Part of a small language model's weights.
Size: 10 layers, width 192, MLP 512 GeGLU, vocabulary 7248, 4.85M parameters.
Architecture: RMSNorm before each block, rotary positions, tied embeddings.
Training: a variant of Adam for these matrices, 171M tokens, 10439 steps.
MLP neurons of a small language model. Each row is named by its layer, matrix (gate and up: input weights) and neuron, and shows model dimensions 32-127. Each number is 128 + 24 x the weight over its row's rms, rounded and kept within 0 to 255. A neuron's up and down rows have the sign that makes its largest values positive.
Before each neuron's rows, "fires on" lists the tokens most often at its 100 highest values on Wikipedia text that the model never trained on.

fires on: "ri", " sh", "per", " sur", "ed", "oad"
L6.gate366 [141 116 187 149 137 156  85 152 145 105 158 111  72 123 104 161 122 138 130 126 119 129 144 132 120 186 126 144 124 152 109 137 115  98 167 187 158 102 104  82 112 152 104 113 142 108 169 118 142 124 124 111 130 134 153 102  89 146 127 134 127 133 142 154  74 145 130 126  95 157 122 154 110 128 165 113 149 147 114 141 169 139 133 126 167 113 160 132 141 121 125 152 149 177 155 118]
L6.up366 [137 114 152 147 145 114  77 175 105 146 147 118  90 152 157 129 106 163 111 121 115 145 147 143 110 129 119 144 127 100 144 148  96 107 142 146 141 114 107 138 124 105  83 152 137 131 137 150 137  94 111 143 114 153 160 112  58 153  69 171 131 115 135 164 139 175 127 133 110 136  99 127 117 166 148 163 162 150 132 114 132 166 107 114  91  98 129 138 131 122  97 157 131 130 109 116]

fires on: " time", "a", "o", "ra", "ye", "as"
L4.gate479 [163 175  55  86 128 137 165 119 131 116 144 125  87 126  89 143  91 150 145 135 129  94  90 152  76 182 123  93 127 135 150 148 125 126 155 128 143 143 118 121  98 142  94 130 161 150 118 114 129 160 173 137 130 102 114 102 132  96 114 118  83 119 109 159 162 157 155 101 116 150 119 112 161  90 109 142 151 164  94  77 152 135 133 120 161 129 133 111 151 154 138 143  97 126 162 122]
L4.up479 [146 172  65  93 100 141 155 151 157 144  99 136 139 126 109 131 146 147 107 118 119 110 124 162 109 173 103  86 158 131 118 135 103 161 130 175 103 158 124 138 127  89 132 130 148 160 101 111 143 169 141 121 111  71 112 166 134  95 114 150 147 126 111 132 139 123 188  90 154 107 158 100 179 158 130 114  95 125 113  90 132 108 135 184 104 104 131 147 100 108 129  98 138  86 122 147]

fires on: " re", " con", " ", " cl", " N", " F"
L6.gate222 [140 114 137 184 141 157 138 152  75 139 106 142  57 100 139  84 184 146 124  72 155 149 151 116 118 111 159 111 126 108 142 138 151 148 123 118 124 104 132 101 135 110 136 101 122 135 163 125 180 137 139 120 147 153 110  91  95 137 134 120 162 135 149 129 131 133 132 112 145 154 126 169 106 169 160 125 131 120 119 137 143 153 150 103 126 127 137  82 184 141 104 135 130 167 138 103]
L6.up222 [ 89 162 146 170 158 171 142  98 123 179 147  92 128 123 162 155 182 137 136 118 153 116  93 144 122 128 128 127  60  98 110 135 136 160 140 119 141 121 145 142 137 137 145 105 107 179 111 122  97 112 134 111 158 136 105  88 112 136 156 133 111 164 142 112 108 139 119 101 153 122 141 153 109 114 166 152 126 122  84  93 121 162 141 116 128 119 128 119 149 104  97 141 126 108 124 112]

fires on: " G", "G", " C", " b", " f", "l"
L7.gate397 [115 105  87 112 120 145 166 133 131 139 150  93 108 136 111 128 143 118  90 126 114  95 120 128 162 125 176 121 167 134 144 149 112 153 113 159  98 145 125 109 112 169  65 105 103 167 116 152 157 140 134 135 131 181 119 124  99 144 137 137 108 177 111 126 136 120 129 112  88 130 123 148 169 134 156 118 140 159  90 100 138 152  94 139 102 163 136 196 134 165 116 145 147 118 117 131]
L7.up397 [130 114 130 148 122 132 170 136 124 138  98 117  98 118  91 129 104 100 111 119 140 122  98 155 171 142 134 148 124 108 101 123 142 137 137 127  92 159 125 154 122 102 118 123 151 135 115 142 128 119 113 135 101 119 119 108 110 151  95 111 132 131 107 163 157 144 118 157 109 134 172 126 121 163 154  71 109 116 110 127 139 196 129 127 143 134 159 117 160 130 123 157  83 139 119 129]

fires on: " by", "==", " in", ".", "-", ","
L6.gate327 [118 121 139 123 150 119  76  94  84 101 147 145 103 128 108  82 127 132 101 140 120 115 115 124 135 106 144 120 124 111 145 195 129 138 118 109 121 125 169 124 145 159 135 129 118  96 148 136 112 132 147 152 149 132  96 110 135 125 147  91 144  79 133  92 112 119 118 133 174 108  98 155  98 125 114 118 120 163 117 139 127 167 172 112 132 137 139 151 124  95 149 182 103 148 115 145]
L6.up327 [133 119 134 120 127  85 132  95 139 151 137 169 109  58  93  76  88  85 135 132 165 167 122 146 122 104 142 178 154 137 128 107  98  92  95 155 118 138 151 106  84 129 160  77 105  90  84 131 115 107 117 102 126 102 132 118  95 117 162 126 139  84 127  96 146 142 151 142 164  93 100 126 143 146 131 120 124 117 129 107 133 146 137 141 164  85 184  91 133 101 165 187  99  94 129 163]

fires on: "um", "atory", "as", "ator", "ense", "ier"
L4.gate227 [119 178 105 153 142  84 107  88 184 157 128 112 110 128  93 123 134 135 150 161 155 122 139 135 152 138 161 122 111 141 164 172 150 131 120 123 129 131  88 137 157 168 154 151 114 108 115  81 106 151 126 143  87 135 129 142 111 135 100 141 128 140 130 155 164  78  95 178 159 116 125 124 109 115 102 144 150 165 139 150 118 139 135 118  91 118 126 109 149 135 149 120 126  88 166 159]
L4.up227 [139 158 100  96 135 132 120 121 147 117 154 144 136 153  94 148 162 148 106 145 155 119 157 158 145 155 113 121 103 173 112 106 108  71 112 121 120 148 125  99 152 134 105  95 130 118 109 162 143 170 132  94 172 145 113 124 137 154 154 125  91 113 132 119  90 117 117 129 123 113 111 158 145 111 126 134 116 147 133 108 134 140 128 109 116 149 114 112 141 110 103 141 164 119 125 136]

fires on: " B", ":", " R", "A", "R", " A"
L7.gate390 [141 172  90 173 100 161 100 142 123 148 108 111 126 108 129  77 188 133 164 128 122  97 136 138 150 110 139 100 137 121 126 163 149 136 114 113 153  94 136  91 176 117 123 117 141 134 130  83 107 109 104 125 137 157 127 122 126 134 120  86 129 140 139 135 139 109 111 112 123 143 123 157  92 126 109 126 115 162 126  91 153 150 139 141 155 166 115  79 101 120 144 156 157 161 164 101]
L7.up390 [118 125 117 167 110 153 117 141 153 107 114 142 126 133 117 138 122 124 103 111 141 129 137 172 183 139 114 151 128 113 149 136 128 159 174 101 152  85 150 134 118 102 117 125 139 141 119  96 121 131 118 124 147 110 164 100  95 143 128 122  79 133 185 143 116 125 146 122 103 144 120 141 103 123 141  80 110 153 115 121 141 151 160 126 139 127 105 189  91 104 101 170 156 105 165 110]

fires on: " V", " the"
L7.gate316 [133 146 149 135 143 123 104 135 124  93 178 142 142 125 129 130 136 121 143 133 125  92 147 149 118 180 119 141 125 125 134 155  95 116 187 107 130 133 153 125 111 146 129  88  90 106  76  82  84 165 158 148 139 144 146 119  97 128 116 120 128 141 103  72 139 138 131 113 136 140 139 177 149 151 117  88 170 144 140 125 149 168 134 136 133 144 126  98 142 162 131 136 171 135 125 120]
L7.up316 [100  88 143 167 160 140 106 143  88 154 132  97 169 139 147 131 114  95 119 127 117  72 150 132 111 126  69 142 142  89  91 127  93 156 164 128  91 129 148 157 120 130 125 163 117 162 137 124  89 125 163 154 121 167 182 122 155 168 111 148 126 135 117 117 108 134  83 126 117 100 104 111 117 117 177 131  85 114 128 137 121 159 137 129 145  86 138 146 177 117  90 121 136 116  97 161]

fires on: ",", " in", " and"
L7.gate223 [125  91 109 135 117 136 149 151 126 128 130 110  85 100 140  88 127 135 122 116 149 138  69 114 139 106 180 132 136 139 136 149 178 122  78 131 117  81 176 109 122 164  88 111 114 133 144 110 136  84 112 109 152 136  88 116 111 105 160 108 100 122 114 141 152 118 122 132  89 168 132 135 120 171 117 119 127 150 142 100 124 115 133 101 130 116 115  92 104 136 111 154 106 169 134 125]
L7.up223 [ 85 149 127 169 153 167 159 103 161 106 129 119  94 150  93 130 136  86 150 138 121  79 141 117 182 100 146 115 126 115 139 157 128 118  86 124 132  90  98 130 120 104 137 163 164 128 123  91 102 135 100 124 133 130 103 139  97  90 104 133 117 173 140 162 159 147 136 127  98 124 157 139 135 158 132  89 121 139 130 105 110 115 108 127 104  88 117 115  67 116 125 108 146 184 107 127]

fires on: " V", " adv", "v", " prov", " ev", " Ev"
L6.gate93 [129 156 165 139 140 186 179 147 124 102 136  99 153 173 148 105 147 128 144 108 125  97 149 123 110 115 146 181 123 142 136  80 137 131 137 116 145 124 169 131 120 169 151 159  97 156  92 105 144 150 131 133 118 112 151 132 148 138 144 153 134 136 127 112 111 145 141 138 117 103 115 158 142 116 134 173 147 110 137 108 134 168 118 117 128 151 152 105 145 129 100 159 184 134 120 145]
L6.up93 [160 157 161 145 144 107 155 126 124 114 145 159 130 159  91 134 128 144 137  90 144 120 103  88 169 106 133 146 163 180 170 123 135 115 159 130  60 106 138  73 105 144  90 103 114  99 135 120 162 144 127  91 145 148  70 188 137 108 122 123 141 165  94 144 111 105 116 104  68 129 149 141 121 124 100  86 125 112 137 163 122 149 153 122 145 136 114 116 138 129 118 129 132 130 138 134]

fires on: "-", " of", " The", ".", "==", "den"
L6.gate446 [117 119 133 130 150 159 123 101 111 106 159 123 143 156 100 128  88 162 114 105 104 112 109 160  95 122  98 146 107 158  86 159 151 106 106 174 161 140 165 104 136 143 155  59 158 115 124 149 177 124 144  95 115 158 139 115 127 168 167 104 134 127 107 158 128 121 134 136 132 131 131 123 121 162 105 110 141 144 137 143 142 152 169 113 174 166 153 107 137 152 113 180 126 152 113 172]
L6.up446 [122 129 122  88 151 153 176 126 119 106 104 104 143 109  76  82 110 118 128 108 131 108 113 110 188 123 100 154 108 121 126 116 141 109 101 160 137 133 115 164 111  92 150 127 169  90 123 151 114 111 115 118  94 150 108 182 144 101 155 118 115  65 123 157 132 151  92  78 128 115 129 120 153 139 130 111 130 124 111  87 137 146 107 142 121 164 178  75 100 122 103 162 137 121 119 170]

fires on: "O", "ä", "-A", "ö", "A", " O"
L4.gate88 [148 172 145 131 116 134 154 150 144 121 156 130 135 132 124 106 100 111 181 146 176 141  99 147 147 127 166 167  99  76 121 128 165 123 155 113  96 110 103  97 190 113 138 165  79 167 131 105 110 126  93 140 148 176 128 130  94 133 126  88 141  94 110 146 153 145 108 148  84 133  98 148 135 128 135 123  98 137 156  92 127 157 121  82 164 164  89 114 122 123 116 172 120 164 131 113]
L4.up88 [157 121 110 139 109 124 173 110 133  81 118  98 145 133 122 125  87 141 108 117 127 158 134 180 153 125 107 141 122 128 147 108 137 136 139 102 109 126 139 126 165 135  98 137  93 168 159 121  90 141 148 126 134 136 166 150 147 209  99 132 134 108 144  53 157 158 164  85 104 119  85 133 151 110 158 130 111 131 125 111 113 136 109 190 168 135 117 136 134 116 123 144 127 136 120 165]

fires on: " ", " p"
L7.gate452 [106  94 128 148 135 113 132 161 142 146 100  94 100  90  83 111 123 131 127 152 100 137 156 146 155 166  89 166 142 154 121 138 130 164 123 143 134 139 167 102 137 184  96  97 128 149 163  86 128 129 148 150 132 122 134 131 143 164 139  95 126 124 123 164 120 123 117 104 114 133 122 157  80 158 158 117 122 144 102 157 130 150 118 131 135  93 162 120 107 144 149 150 166 144 156 158]
L7.up452 [127 112 116 154 118 181 123 150  92 161 117 128 135 133 128 134 141 141  81 115 127 119 137  84 100  90 190 147 126 125 133 155  93 120 115 102 115 159 139 108 139 111 134 128  70 183 133 141 132  78 132 123 126 136 138 183 143 138 123 140 147 138 133  98 151 108 134 108 165 132 133 111 130 161 139 181 145 153 141  84 122 136 173 130  78 133 152  81 141 107 165 114 105 128 132 110]

fires on: "ch", "History", "V", "ct", "erv", "f"
L4.gate50 [167  91 107 158 114 135 130 143 133 104 152 129 135  97 142 135 153 143 131  66 107 185 141 101 145 116  98 126 116  96 159 141 126 169 124 124 110 150 119 112 121 147 129 151  84  67  97 111 110 112 130  93 125 157 136  96 193 115 102 136 126 149  99 117 139 148 168 143  73 132 156 123 142 133 133 100 119 104 125 111 135 153 133 112 105 118 112 144 111 149 102 126 191 126 179 128]
L4.up50 [ 93 139 134 131 107 136 146 134  88 125 121  60 141 130 115 108 184 158 122 116 133 130 143 176 121 103  94 136 150 125 158  92 158 129 126 130 150 131 115 120  87 130 124 118 108 106 126 126 122 106 114 122 143 107 104 108 175  96 148 184 111  87 133 155 163 175 115  62 194 139 111 135 118 142 103 133  87 145 112 163 128  78 118 129 122 138 115 146 144 141  61 113 119 137 120 149]

fires on: "le", "\"", "ly", "ings", " games", "s"
L4.gate359 [165 130 110 167 141 140 127 126 131 121 130 140 102  97 101 131 121 140 118 117 111 182 120 129  97 113 149 137 134  89 163 105 157 128 135 138 125 115 125  83 167 132 149 144 171  72 192 135 136 150 116 107 136 139 119 186  99 122 118 154 119  96 128 146 128 153  77  95 114 154 104 101  94 127 115 117 180  66 105  98 105 111 123 141 132 152 141 158 104 145 120 152 132  95 163 149]
L4.up359 [100 110 106  93 148  76 118 104 152 128  95 122  92 161 101 119 145  87 123 137 150 142 126 134 155 116 132 109 102 179 128 119 125 162 141 139 117 147 142 103 151 139  95 113 117  95 159 107 167 152  96 152 125 141 125 138 124 133 112 107 145 157 139 112  94 116 130  97 128 110 103 139 108  80 124 139 131 115 161 114 137 161 135 153 102 111 146 168 139 174 154 107 101 120 121 127]

fires on: " t", " T", " s", "est", " ext"
L7.gate1 [141 119 149 114 119 157 113 159 123  99 151 142  96 109 125 128 156 168  87 132 129 155 124 113 173 163 167 120 172 146 149 134 145 154 135 137 134  75 140 113 161 138 119 120  95 120 152 120 140 133 120 110 121 178 129 130 128 131 106 107 107 144 137 126 105  98 138  87 114 140 119 120 133 103 128  75 193 159 109  87 172 137 160 128 152 113 155 124 118 158 142 130 111 154 142  97]
L7.up1 [145 116 127 102 136 104 141 138 135 135 166 132 123 125 167 175 116 100 113 154 140  90 136 131 165 159 174 107  97 104 147 144 119 145 159 110  73 161 120 153 128 102 111 109  97 186 121 135 131 113 110 149 116 102 159 126 120 128 120 141 119 155 113 106 158 137  89 111 123 122 186 107 131 131 146  88 158 150 149  94 120 157 137 130 164  86 159 148 126 141 105 108  80  91 118 155]

fires on: " "
L6.gate90 [114 123 141 168 148 121 110 145 118 117 128 126 133  77  89 111 126 149 105 102 130 150 160 106  74 120 113 114 108 136 173 137 120 155  91 134  97 136 126 120 137 109  96 123  93 140  94 109 124  83 152 114 113 159 122 105 140 152 103  79 114 105 129  97  97 111 101 136 171 116 130 143 152 174 135 143 141 137 137 138 147 149 125 131  90 130 147  89 113 146 172 160 131 127 127 113]
L6.up90 [121 106 134 181 141 101 146 133 141 103 150  93 126 155 129 131 156 139 136 110 151 144 166 103  90  97 183  75 115  82 114  68  81 108 130 119 139 165 142 132 101 148 102 139 143 161 149 124 158 129 141  91 101 139  98 127 114 115  69 136 130  98 127 153 144 120 120 118 137 135 140 150 159 105 146 130 145 135 106 126 100 142 146 138 106 115 114 152 149 141 139  97  96 114 122  86]

fires on: "–", "c", "m", "ph", "00", "qu"
L6.gate103 [169 139 156 141 121 163 132 169 110 129 164 137  99  89 136 115 140 110 155 157 150 119 150  75 149 182 122 113 135 125 158 143  99 113 138 170 187 120 133 124  72 152 125 150 127 154  94 119 164 137 155 122 133 127 148 131 152 153 131 107 111  76 133 131 129 150 162  98 104 145  92 126 122 126 176 112 120 107 122 121 172 155 129 121 156 129  96 144 170 139 141 133  95 106 125 108]
L6.up103 [125 141 102 137 112 119 193 130 102 128 111 144 117 120 175  95 167 134 117 115 163  96 127 135  80 127 129 123 153 160 156 133 104 113  85 148 133 150 143 121 138 122  98 126 128 119 127 153 100 121 135 126 128 145 142 154 140 108  79 148 159 145 115 114  95 100 137  63 160 131 117 130 125 155 126 152  94 150 156 129 131  73  81 152 146 136 198 104 122 132 137 157 168 161 157 130]

fires on: "=", ",", " –", " of", "born", "oint"
L6.gate292 [139 138 122 121 100 142 121 127 136 176 148 129 113 114 131 152 171 134 161 105 134 116 133 109 109 108 112 165 141 174 114 163 162 157  69 108 148  99 165 106 123 125 121 113 123  97 133  97 108 102 141 104 124 219 101  81 107  99 105 121 103 168 121 146 119 133 110 155 150 123 115 128 134 164 128 126 102 166 147 137 134 159 118 107 147 157 154 117  98 142 112 163 134 131 161  86]
L6.up292 [111 115 132 148 129 133 174 117 148 160 104 150 103 152  97 131 111 116 154 187 126 121 135 123  90 119 156 111 123 123 138 140 153 100 154  75 144 113 126 170 131 124 143  66 132 120 114 108 119 155 109 127 152 102 147 110 134  97 122 117  96 179 167 100 133 116  95 143 108 118 110 127 111  97 126 119 185 109 135 124 110 179 139 131  94 111 125 174 109 124 145 122 132 144 147 127]

fires on: " "
L7.gate423 [139  87 130 110 140 144 126 127 115 132  59 137 131 135  99  86 104 121 106 149 159 130 153 108 117 160 109 136 156 161 177 187 173 133 129 100 115 127 127 154 135 121 130 112  88 140 113 149 123 126 129 127 128 115 146 112 165 179 162  82  94 113 110  98 126 126 108 104 119 115  76 191 144 131 151 146  96 134 124 111 161 156 143 104 100 154 118 134 166 109 153 159 112  89 126 134]
L7.up423 [148 107 106 103 135 170 112 115  95 125  86 152 192 100 159 111 117 125 177 131 115 124 154 171 119 134  86 124  99 135  86  85 122 114 150 132 145 137 145 143  56 129 104 101 141 127 118 148 156 128 150 108 115 122 135 131 113 160 111 115 132 121  98 117 147  96 147 135 125 148 163 160 146  92 147 123 138 134  92 143 138  59 112  99 121 135 144 138 107 104 166 146 168 115 130 107]

fires on: " c"
L6.gate477 [137 147 112 158 118 118  81 126 125 181  98 137 118 105 143 104  82 149 102  94 196  90 152 120 156 154 128 135 141 143 124 110 130 113 140  88 144 112 132 115 150 139 119 108 123 188 108  99 163  99 126 131 116 133 100  89 119 140 121 126 120 153 112 158 136  73 119 118 114 160 102 117  67 150 132 113 140 143 141 137 137 155 139 147 147 110 156 114 173 148 118 176 138 162 132 131]
L6.up477 [ 76 122 109 167  95 147  99 104 127 126  72 137 110 100 126 105  98 136  86 151 121  97 125 120 158 103 110 109 127 128  66 131 151 127 141  95 165 138 101 108 150 102 135 125 157 147  86 101 126 102 143 149  92 148  92 117 122 110 117 125 123 157 114 144 193 121 110 146 131 145  94 116 121 117 121 142 152 163 105 172 108 143  96 148 136 134 136 139 154 142 133 153 156 114 127 131]

fires on: "/", "–", "-", "qu", " Mc"
L6.gate91 [129 147 128 126 103 132 107 128 101 151 127 133 140 130 121 141 126 124 116 154 134 141 119 140 129 139 186 148 103  98 147 143 102 132 138 137 115 134 137 104 100 178 118 119 155 141 122 119 142 125 100 125 138 132 101 136 173 152  94 110 133 132 134 115 104 162 128 116 102 199 108  87  68 178 104 122 164 140  86  92 139 155 142 120 149 152 110 129 181  95 125 109 145 115 160 150]
L6.up91 [162 132 131 128 166 129 112 132 108 135 151 165 130 113 157 115 147 124 133 124 116 112 148 151  83 111 137 119 141  84 125 114 120 144 102 158 130 163 126 143 129 128 134 143 138 168 101 112 154 124 128 119 102 123 127 118 186 122  99 164 135 119 121  89 105 158 145 103 127 140 123 144 125 117 134 126 161 114 168  80 159 155 120 137 125 134 125 110 140 106 121 151 145 114 183  87]

fires on: " ", " inc", "20", "–", " con", " |\n"
L6.gate1 [117 120 163 132 122 170 110 148 101  97 132 138  79 153  97  98 139 118 150  61 139 134 167 131 155 111 114 114 127 111 163 121 155 144 123  98 141 122 148 150 137 138 111 133 108 126 164  99 137 105 128 157 134 170 100 103 137 122 164  98  90 151 155 138  93 106 110 133 121 136  98 137 141 158 131 147 124 148 181 137 142 151 138 115  74 115 121 149 139 140  99 129 133 146 135  97]
L6.up1 [100 117 111 145 170 155 152 101 182 146 171 136 131 128 109 125 146 111 158  93 112 115 114 119 154 101 100  93  96 128 137  87 120 178 126  97 112 164 132 144 126 117 130 154 134 155 182 138 117  85 119 127 144 136  93 173 138  98 125 139 105 142 137  93 104 124 108 131 129 113 140 157 129 125 132 130 102 118 125  82 102 146 142 120 129 131 135 185 124 119  97 169 110  83 141 105]

fires on: "19", "20", " —", " as", ",", " with"
L6.gate311 [132 132 144 111 114 187 144 131 104 122 117 111 115  75 103  89 150 143 100 124 158 106 144 107 145 145 121 111 127 118 119 153 136 111 137  98 155 148 134 134 124 151 134 130 139  75 130 105 143 110 115 130 114 125 118 155 127 127 122 112 117 145 127 129 163 114 115 149 120  85 106 128 128 135 121 106 151 138 152  64 148 100 150  82 127 106 137  58 110 138 155 137 118 138 146 128]
L6.up311 [142 146 155  99 144 186 144 121 154 127 111 126 150  97  97  53 142 121 111 139 121  92 124  83 142 103 142 149 126 152 101  94 109 145 158  94 137 128 148 129 160 136 152 196 156  84 170 132 100 139 107 123  97 123 110 149 142 136 115 130 130 124 148 178 101 152 118 163 113 118 106 122 152 129 157 139 137 113 168 118 127 109  99 134  97  70 106  88  80 108 169 114 127 103 140 121]

fires on: " c", " ", " m", "h"
L6.gate170 [112 113 124 144 134 111 128  92 160 160 110 120 128  84 107 112 105 139  93 169 142 185 116 130 124 164 139 131 147 155 118 181 137 122 156 119  98 130 113 109 155 135 145 129 102 169  70  96 132 138 138 150 134 117 100  95 118 105 161 144 137 194 121 126 126 112 140 142 145 139  91 192  89 182 111 131 166 125 131 147 128 116 157 149 115 118 147 120 120 140 159 145 111 137 138 105]
L6.up170 [131 128 110 138 136  86 158  95 145  65 171  84 127 118 170 103  99 133 120  85 150 154 113 124 158  85 145 109 177 143 111 116 100 108 127 140 131 140  85 130 118 114 105 186 116  99 143 154 147 147 118 131 118 133  97 118 151 126 148 147 145 183 116 136 121 138 162 138 125 131 158 154 166 121 126 150 133  97 169 109 147 116 180 143 154 138 121 118 134 144  77 153 117 128 117 130]

fires on: " C"
L4.gate289 [141 100  81 158  98 129 133 148 116 150 106 118 126 123 123 122 126 146 102 105 139 122  97 121 137 169 112 137 120 172 145 124 172 144 144 113 147 108 124  81 136 121 129 128 134 155  82 114 120 124 149 134 142 150 151  88 145 164 166 119  71 122 108 114 103 146 143 163 104 141 144 160  73 138 166 125 151 134  91 122 128 133 134 158 140 165 130 121 163 134 162 193 101 143 157 131]
L4.up289 [133 126  79 155 116 138 156 135 109 168 119 130 160 105 104 122 116 113 101 137 117 149 121 144 145 138 131 115  94 111 134 128 165 124 183 133 139 118 100 128 118 112 128 131 170 144  92 136 128 120 116 141 135 110 131  91 122 161 132 125 102 158 102 139 103 110 141 108 135 122  97 137 105 144 163 110  90 124 113 167 115 148 119 137  87 127 158 140 123 164 175 131 123 123 109 115]

fires on: " part", " South", " up", " rest", " result", " leg"
L4.gate73 [125 113 148 122  92 159  61 160 130 169 115 144  86 135 106 101 164 145 110  90 108 157 168  76  97 174 123 125  93 140 139 137 122 183 158 131 108  92 160 126 150 146 127  78 133 160 127 121 135 135  98 117  98 170 121 107 130 110 143  86 107 126 128 161 127 139 124 154 134 130 161 100 138 123 110 109 153 143  80 125 130 120 149 154 162 180 153 167 117 121  87 134 149 140 162  80]
L4.up73 [118 140 153 139  95 134 138 168 157 136 124 139  95 128 117 111 109 130 115  90 143 125 117 147 144  81 127 117 134 153 130 178 125  93  96  61 127 157 109  82 140 152  93 148 118  97 158 153 138 129 152 117  77 172  84  96 134  89 139 141 164  79 141 129 155 146 169 114  88 128 146 147 110 133 136 157 137 171 100 112 128 137 189 140 135 165 150 136 136 124 134  88 118 139 120  91]

fires on: " T", " F", " St", " ext"
L7.gate99 [151 128 169 144 154 138 161 138  88 111 124 111 117  79 134  96 154 120 126  98 119 167 104 130 141 142 121 121 149 166 140 134 124 133 158 107 104 153 130 102 153 147 116 157 117  96 164  95 127 110 123 110 114 136 114 146 139 152  88 133 123  97 124 135 110 113  87  74  96 127 169 129 101 119 128 136 131 147 144  92 168 188 151 162 170 153 128 140 134  91  95 156 117 109 126 108]
L7.up99 [100 121 123 115 124 144 114 151 115 104  91  86 133  94 124 140 155 134 134 125  92 171 120 147 129 140 120 121 113 143 178 111 173 152 145 108  92 188 151  73 180 122 128 131 141 211 120  94 107 111 128 139 107  93 128 119 134 145 103 160 101 107 173 109 116 126 108  98 120 154 142 141 149 130 166  95 154 136 110 102 130 165 145 158 170 137 116 165 119 119  98 124 166  90 158  98]

fires on: "==", ".\n\n", "\n\n", ".", " =\n\n", " a"
L7.gate295 [141 129 146 159 134  93 134 143 110 141 109 126 131 119 133 122 100 123 161 107 138  82  82 137 146 121 163 161 205 137 121 163 139 131 119 134 118 106 143 115 139 145 167 102 100 142 132 137 174  98 157 142 100 140 120 138  92 116 171  79 127 131  95 140 128 141 141 136 127 131  99 149  84 168 160 127  84 155 134  94 157 119 139 115 135 136 130 116 183 153 144 164 122 139 114 132]
L7.up295 [111  96 124 108 135 161 108 105 132 132  87  80  95 144 137 128 104 124 114 146 162 161 101 125 162 101 139 140 127 124  96 125 138 113 139 148 154  74  76 161 198 123 149 113 179  92 116 121 122 121  90 150 145 127 126 111 124 113 137 109  70 114 119 173  63 136 118 164 119 127 136 169  94 130 134 120  84 102 108 161 145 145 123 147 128 126 112 143 154 139 119 117 152 110 111 150]

fires on: "b", " l", " B", " V", " L"
L7.gate482 [154 120 116 180 113 154  97 145 125 123 158 141 144 117 146 143 130 133 126 136  99 142 155 175 142 119 125 140 185 112 141 121 112 107 128 130 128  96 185 153 116 144 124 132 146 153 149 125 119 132 103  91 119 139 130 141 120 150 122 127 148 122  84 129 147 106 109 124 134 171 116 138 157  85 148 135 121 143 123 150 188 160 150 153 129 120 172 119 157 160 137 155 151 121 130 145]
L7.up482 [104 105 117 137 129 166  87 143 117  94 130 122 144 115 161 136 105 105 122 137 108 148 138 160 133 131 144 122 147 128 110  98 117 127 141 125 111 112 179 168 135 141 127 188 141 116 158  97 107 140  72 105 106 151 170 133 156 148 108 144 140 110 123 114 121 124 134 126 143 153  78 125 140  87 136 101 146 123 109 101 155 168 132 161 151  58 170 138 123 130 149 143 134 103 123 117]

fires on: "o", " Taylor", "on", "a", "are", "ake"
L4.gate104 [140 135 125  93 116 111 122 111 140 169 135 101 110 148 108 145 113  88 156 154 111 130 154 114 128 147 120 119  87 150 156 130 146 178 129 135 139 103 123 115 138 114 119 144 119 177 129 124 100 155 152 104 174 127 155 123 114 135 134 118 150 103 119 127 106 115 141  89 146 108  61 130 188 115 137 108 116 166 100 118 194 116  98 104 128 158 168 155 130 129 152 120 116 123 156 156]
L4.up104 [128 179 116  94  96 127 131  93 108 148 127 153 131 149  86  95 129  99 109 159  88 176 157  91 134 159 150 130 131 140 111 109 151 141 138  99 155 128 140 161 114 133 108 132 166 203 114 137 116 168 124 161 170 115 144 134 126 108 140 139 104 150 105 134 121 110 157 133 122 100 138 163 153 126 121 134 106 128  89  65 154  94 142 112 109 144 108 135 143 165 101 126 126 152 146 120]

fires on: " A", " a", "A"
L4.gate475 [116 132 131  91 111 139 136 163  84 154 117 167 115 132 118 136 103 106 141 133 151 121 115  97 128 112 149 173 120 133 158 163 149 136 138 125 113  90 119 114 127 150 144  92  94 103 126 130 109  67 141 137 109 109 136  82 159 137 103 141 119 147 130 131 111 133 152 112 148 101  97 103  69  92  95 137 111 113 100 131 134 145 150 142 149 193 128 109 144 153 117 134 125 155 149 140]
L4.up475 [131 119  58 172 120 142 105 139 129 122 152 184 123 149 113 154 127 125 135 130 133 138  90 156 161 134 128 197 101  95 108 124 136 120 153 157 113 124 159 144 145 116 121 106 104 162 152  95 109 100 152 113 115 150 140  95 108 149  85 106 113 127 151  93 107 122 125 133 128 125  98 119  89  95 138 117  83 170 125 112 130 118 115 114 179 116 135 142 141 106 122 149 136 123 123 102]